{
  "n_head": 4,
  "head_dim": 128,
  "vocab_size": 3546,
  "norm": "rmsnorm",
  "norm_eps": 1e-05,
  "attn_scale": 0.0884,
  "init_std_qkv": 0.0375,
  "optimizer": "adamw",
  "weight_decay": 0.0,
  "schedule": "cos",
  "batch_tokens": 32768,
  "seq_len": 512,
  "steps": 7627,
  "dataset": "wikipedia_en"
}
MLP neurons of a small language model. Each row is named by its layer, matrix (down: output weights) and neuron, and shows model dimensions 128-255. Each number is 128 + 32 x the weight over its row's rms, rounded and kept within 0 to 255. Numbers have three digits each. A neuron's up and down rows have the sign that makes its largest values positive.
A block is one neuron, or neurons of one layer that tend to fire together. Before each block is what it responds to, as a language model described it from the Wikipedia text at the highest values.

Description: Subject before finite verb. Subject pronouns (he, they, she) and auxiliaries (has, have, will) just before the main verb of a clause; also Preceded or Succeeded in office-holder succession boxes.
L2.down508:130102112160096103129180161063139173093154159150119104079186099127104141148152149098134120095132068095112110142123130150068116137066200133137117109114124111110156106148086096150130069129171137110182129127120142160155077079104183088089092143101165156144183161083198099072103131140145136116131120137113177098128150072089187191104134147136171131113101107138116163131129079138133181153092

Description: Clause-initial subject pronouns. Subject pronouns such as he, she, it, we, they opening a clause after a period, comma or that, including pronoun-spelled word starts (he-sitating, We-imar).
L3.down80:126135144103134131159163140138113155071167170140099024121144150118076188103114125116136055149121158118118084149131063137125113070144174122084119110098188164140113088147136143183089043105096167151154105109160165165130140143145161143063104164172135160127178091162146089146102109140091150110110136132145121103177102076147106162122144073100106171148058129137140157164108090155130134091109
L3.down267:109130167172098115123165075152153120128133117122083098113119176143147110103110143108175129124147123146108102118129121152158109117121141132088138169125107132075108180090164113162171134109155119107117136152142142111124124148104101125117154153141215108090120149152103077125132107086150116129108166138202143135141133181100101114100184063122140125142134208104134140104135091167130125160080
L3.down300:124102139088058138086213143131150148099126143101165128137148083151115140133106103052141124130131105131085123122143094175117092108184137091128150115080134121117150113156159118116117126074134084053139160106099138142110169172105182101071178113111135173152116142177135121100102130201172163116099133106161103131168116073209131139078175072111126100108110119121110200155112090165170181079170
L3.down351:154116154117069129149168133126123119136133142140148095127122123067120178116108142117108128131086137188140183149139077152028176114097166117157100184157122133108092151121134114118170163115120104099139109122078172114102091158118129070140095106107070102155118111158121110161084128056078103118168127148074123128112130037178118122095168131146139083089137133213129119152080059138133129117156
L3.down393:111154129085134178090149145096121150061132117139110098176133079096118136112111093124147126163159157137146134090146156180082137119119161141129112157117138118126071102203144125099174134140144125115180142100113115124147145147182056068071113139132107113081106094157142138081095139126105144105124085142132079151119080153124133105090196101106104118106093128091048153188170209132112150167194
L3.down406:098130142125102105076182168166134141179177173120113127135123137144065189142159109177076198165100172105085112167137158128102187095166154164109119130192150166129135078098110061107119160111138086164149109194156175154126118153117120057146143173141115122168120107184134138154096104123178125125152134187143161102116094104127127138117132208112146114130134127143143122134163110115154155083110
L3.down511:131129139075119136157158147129108087088167177169138140150117122134103124153121145079117087165083159112130119165161151118122104066204170102126084132163071139132108134132145158164119120144125157066154168145192106102140125075142133121102166110124121158118135087114111082067095126148101117128141057123117161128182135160120113137138119080135112152154125092098173142127126148192082171120097
L3.down583:185082168154154146108087154117167109100129117113091060179103124133093125127131118094200143181111047106114129134156113134118126143138157064169069115105123117112149144126096138201081090148122135125159146135151160177096163158106120062114101054143078079197136117161175165073151158080094169166134142134154104111157154096137146089093175033111123155128100096079121157135146115168156135177127

Description: Phrase-closing tokens. Tokens that close a noun phrase or title: relative "that" after a plural noun, closing quotes, and "==" ending section headings like ==Flora==.
L5.down41:149123121174102153157143111134085120151103094111137131158114172179155133124172059138145101136087092117110110105066105142098137113077121105116099094097185117154097087087155155157091082110147128083119111105110124155178099148129127179153138109123120129155119101080154109172123104155119176110162180132132133159148070116171116079184113087090152188111131175165147132128168150163063186120128
L5.down87:174137148105127085144180171195131113183132158129143140089143124080122157148078133106101134187117139191148152061183105150138077118190107100105123092107109177128212131175133139083101108140099172099075125102096162150120117104104123089100112137090116130107161135116114066130156095148090085098086222105128153097177131133107147144192057064128137166144184112123152140126145097145110107144168
L5.down116:101123107074058114112154168091144111151102133163130151172170175168168122134161047114091133126079159144105146107169160011137095115129116113067170154136114134159095058159041156141100162169128142154152105138110103110130123119086099083164083095108134122167194151160137160081129105098096151130079112110097128113156144114131127094117135101120137147120119103138161121114128135107120120183149
L5.down223:154137119131125130128123202169128167154140094088128094118144103155104136137127150076085095145086147093112178133067068130114163175114179094094107063122102196116187139166043140120102170110096127124112139129197211176083144065166149153155115188127145145141151156131190122150138141135139103068172081151203178082158135132090147121139171079161152158133104126060126121129087151156172137124149
L5.down299:128168097137135159135186150078123120206176141125068157100132107132109148113115118151152125145134108155179147107127087119181078153095124092111091113010086127158133094154135104039109142155130120125151057081188058158185174116108124110108143152127107109122154154089117154121130121100149109143138110088164133080107104144154166137200104140140160189106094129106153091161093065132092127160153
L5.down329:076158140133082149112145158148019135137153116140141082116058133153113109115150184125144113120116138126157110180092172116093130131118151143153085148174127154082095066161148075086157095133134087113132110156155114094046139147105068100122143082117106122148131159112104075146072122064189157080148059091163182224147117126178094089111175136155143143095186107113135117148154119171114110149101
L5.down367:171081136151147145162104166114146076119168115102094122114073119116182126187136096139150128151117158116117147153125127105092070129146091094115042094108096146143160140126094194023121131090151170140149142126116087165157103180163163151114096110127054125118151144150080166183171130160186166163136168121087126101116124130124162118144094107092119120076141069134134130194111101081100161107126
L5.down461:116145162134129149197172161131165113167120132130129141145120123104139174166134100111161122165164159145138140102149073159128096121117101072163186102138120182124200108190152153111141124135112081102140106045097141127147155115128150112150113127100116111114118064091079133140128132128141102161102160116082139115151117150139132155127149098164113130110126157102120141155103117104109092165156

Description: Wikipedia heading markers. The ==, === and ==== equals-sign markup that opens or closes Wikipedia section headings, e.g. == See also ==, ==Career==, === Elections.
L2.down455:103157121118108140139156127156076111165155123134177125126138129104078170165096125167163099143158151107110109133089154138084078100092141102112118114144130131167151097166114122095164132119123106125097155161183124170165133144127124117093123112182081059120109119075125173082117076132179057127107140107137125161108149111096149137120213186076136112104106135042069155142192102167182121136133

Description: Clause-initial subject pronouns. Subject pronouns and relatives opening a new clause after a comma or conjunction, mostly narrative or biography, such as he, she, which, but.
L5.down12:085120154081106144139083155114172160191151130085172148174096172129136070125168136113145167167142150127163165151067083114123116071225142118164100182118155121147131147084119125211120199123064188127157151121162109146159129120101152137118190136096109103101153121131084138147154159134105169104129046123175146189137130128086193090165155112137111187135091093103075112185181110163148159092113
L5.down30:133133129140095114118157140102082070163159126155121166189124188091149164136150151205112161194104098133186124114155156136107146098155123102145177094105144122101168131120071063171144147171162164167140116142099158124090157115117119185101130162092135185169154120147140154117151132094165137108093098171160119116135124124110154099132204184172169129164151176148155105063098206159173180145101
L5.down138:124131111138079105104095099141090100141185112126145069171158159100142142144120156126107131138110151125119098132129086126153150175111141130099131180125093091135055072137076125139082107106101120129150100138115133131105120101080173113144125132083113150120122131162168094123147142154145117056119156149133138117119154135105136096091190184219171075111154137095114086125127067092163144105106
L5.down214:137148161137113142146159155170153119172130128160139092138212097126137132159153163115201109171151151130143105076107104129098138108105122126109139138124101097141141101095130113144097141151115155097097115128078149183169113144120123200140134147093197170160101132125141071088141110113152114137117168179068114104140099113096127159137153123085195104116137139124199225176166131179119114126065
L5.down508:152104083122075138175120155102128129094137099129122099128195121140100090078141133167110166129084126100139183157100184152131131131145112133076165171101118183154129113115134152122108159112124072137144116114144178146102164138077093093156087146156084065162092206167143156091119143156085168111119103057122126079162151128107160110126115120135183103153130155067149114095151121165077081155139
L5.down566:134156151067138046150126121092151152105153104148147083156098077145101121079140135141105146178107114151137166168161067148115127132095133171104117132096112137068126120161120104137186081105073125117148125159105141107126087140140181140113157101127104136171102123127146169050076143094108164124065116109092117162141113137140103103138159069171165212118111130081165109139124161171128159143126
L5.down580:084124106106170111146158138128120155165154132160110093096149199104126154137164107118171107123119156174121128183108120100080138123184138158103098099140125146098145146153092060096094157112122151119141124154168142178114153129150123165103112095144127110186149155150205105182126049117130176150173115142130119092096140147097054135136156180105134093139089096156175141157094083125133197157151
L5.down696:157152138178103169168112136111144175169123124086163127105168139095140134139078136139114121142190143138081114138158109156140078146120120109132081126086102131150127143151113138156159140080153084145104176150122136137174133083112135060154086118079139124176106134094131143161104140105118070123151117091127109119146109111188154097147128100144124122081147134091117096148180101137131095121144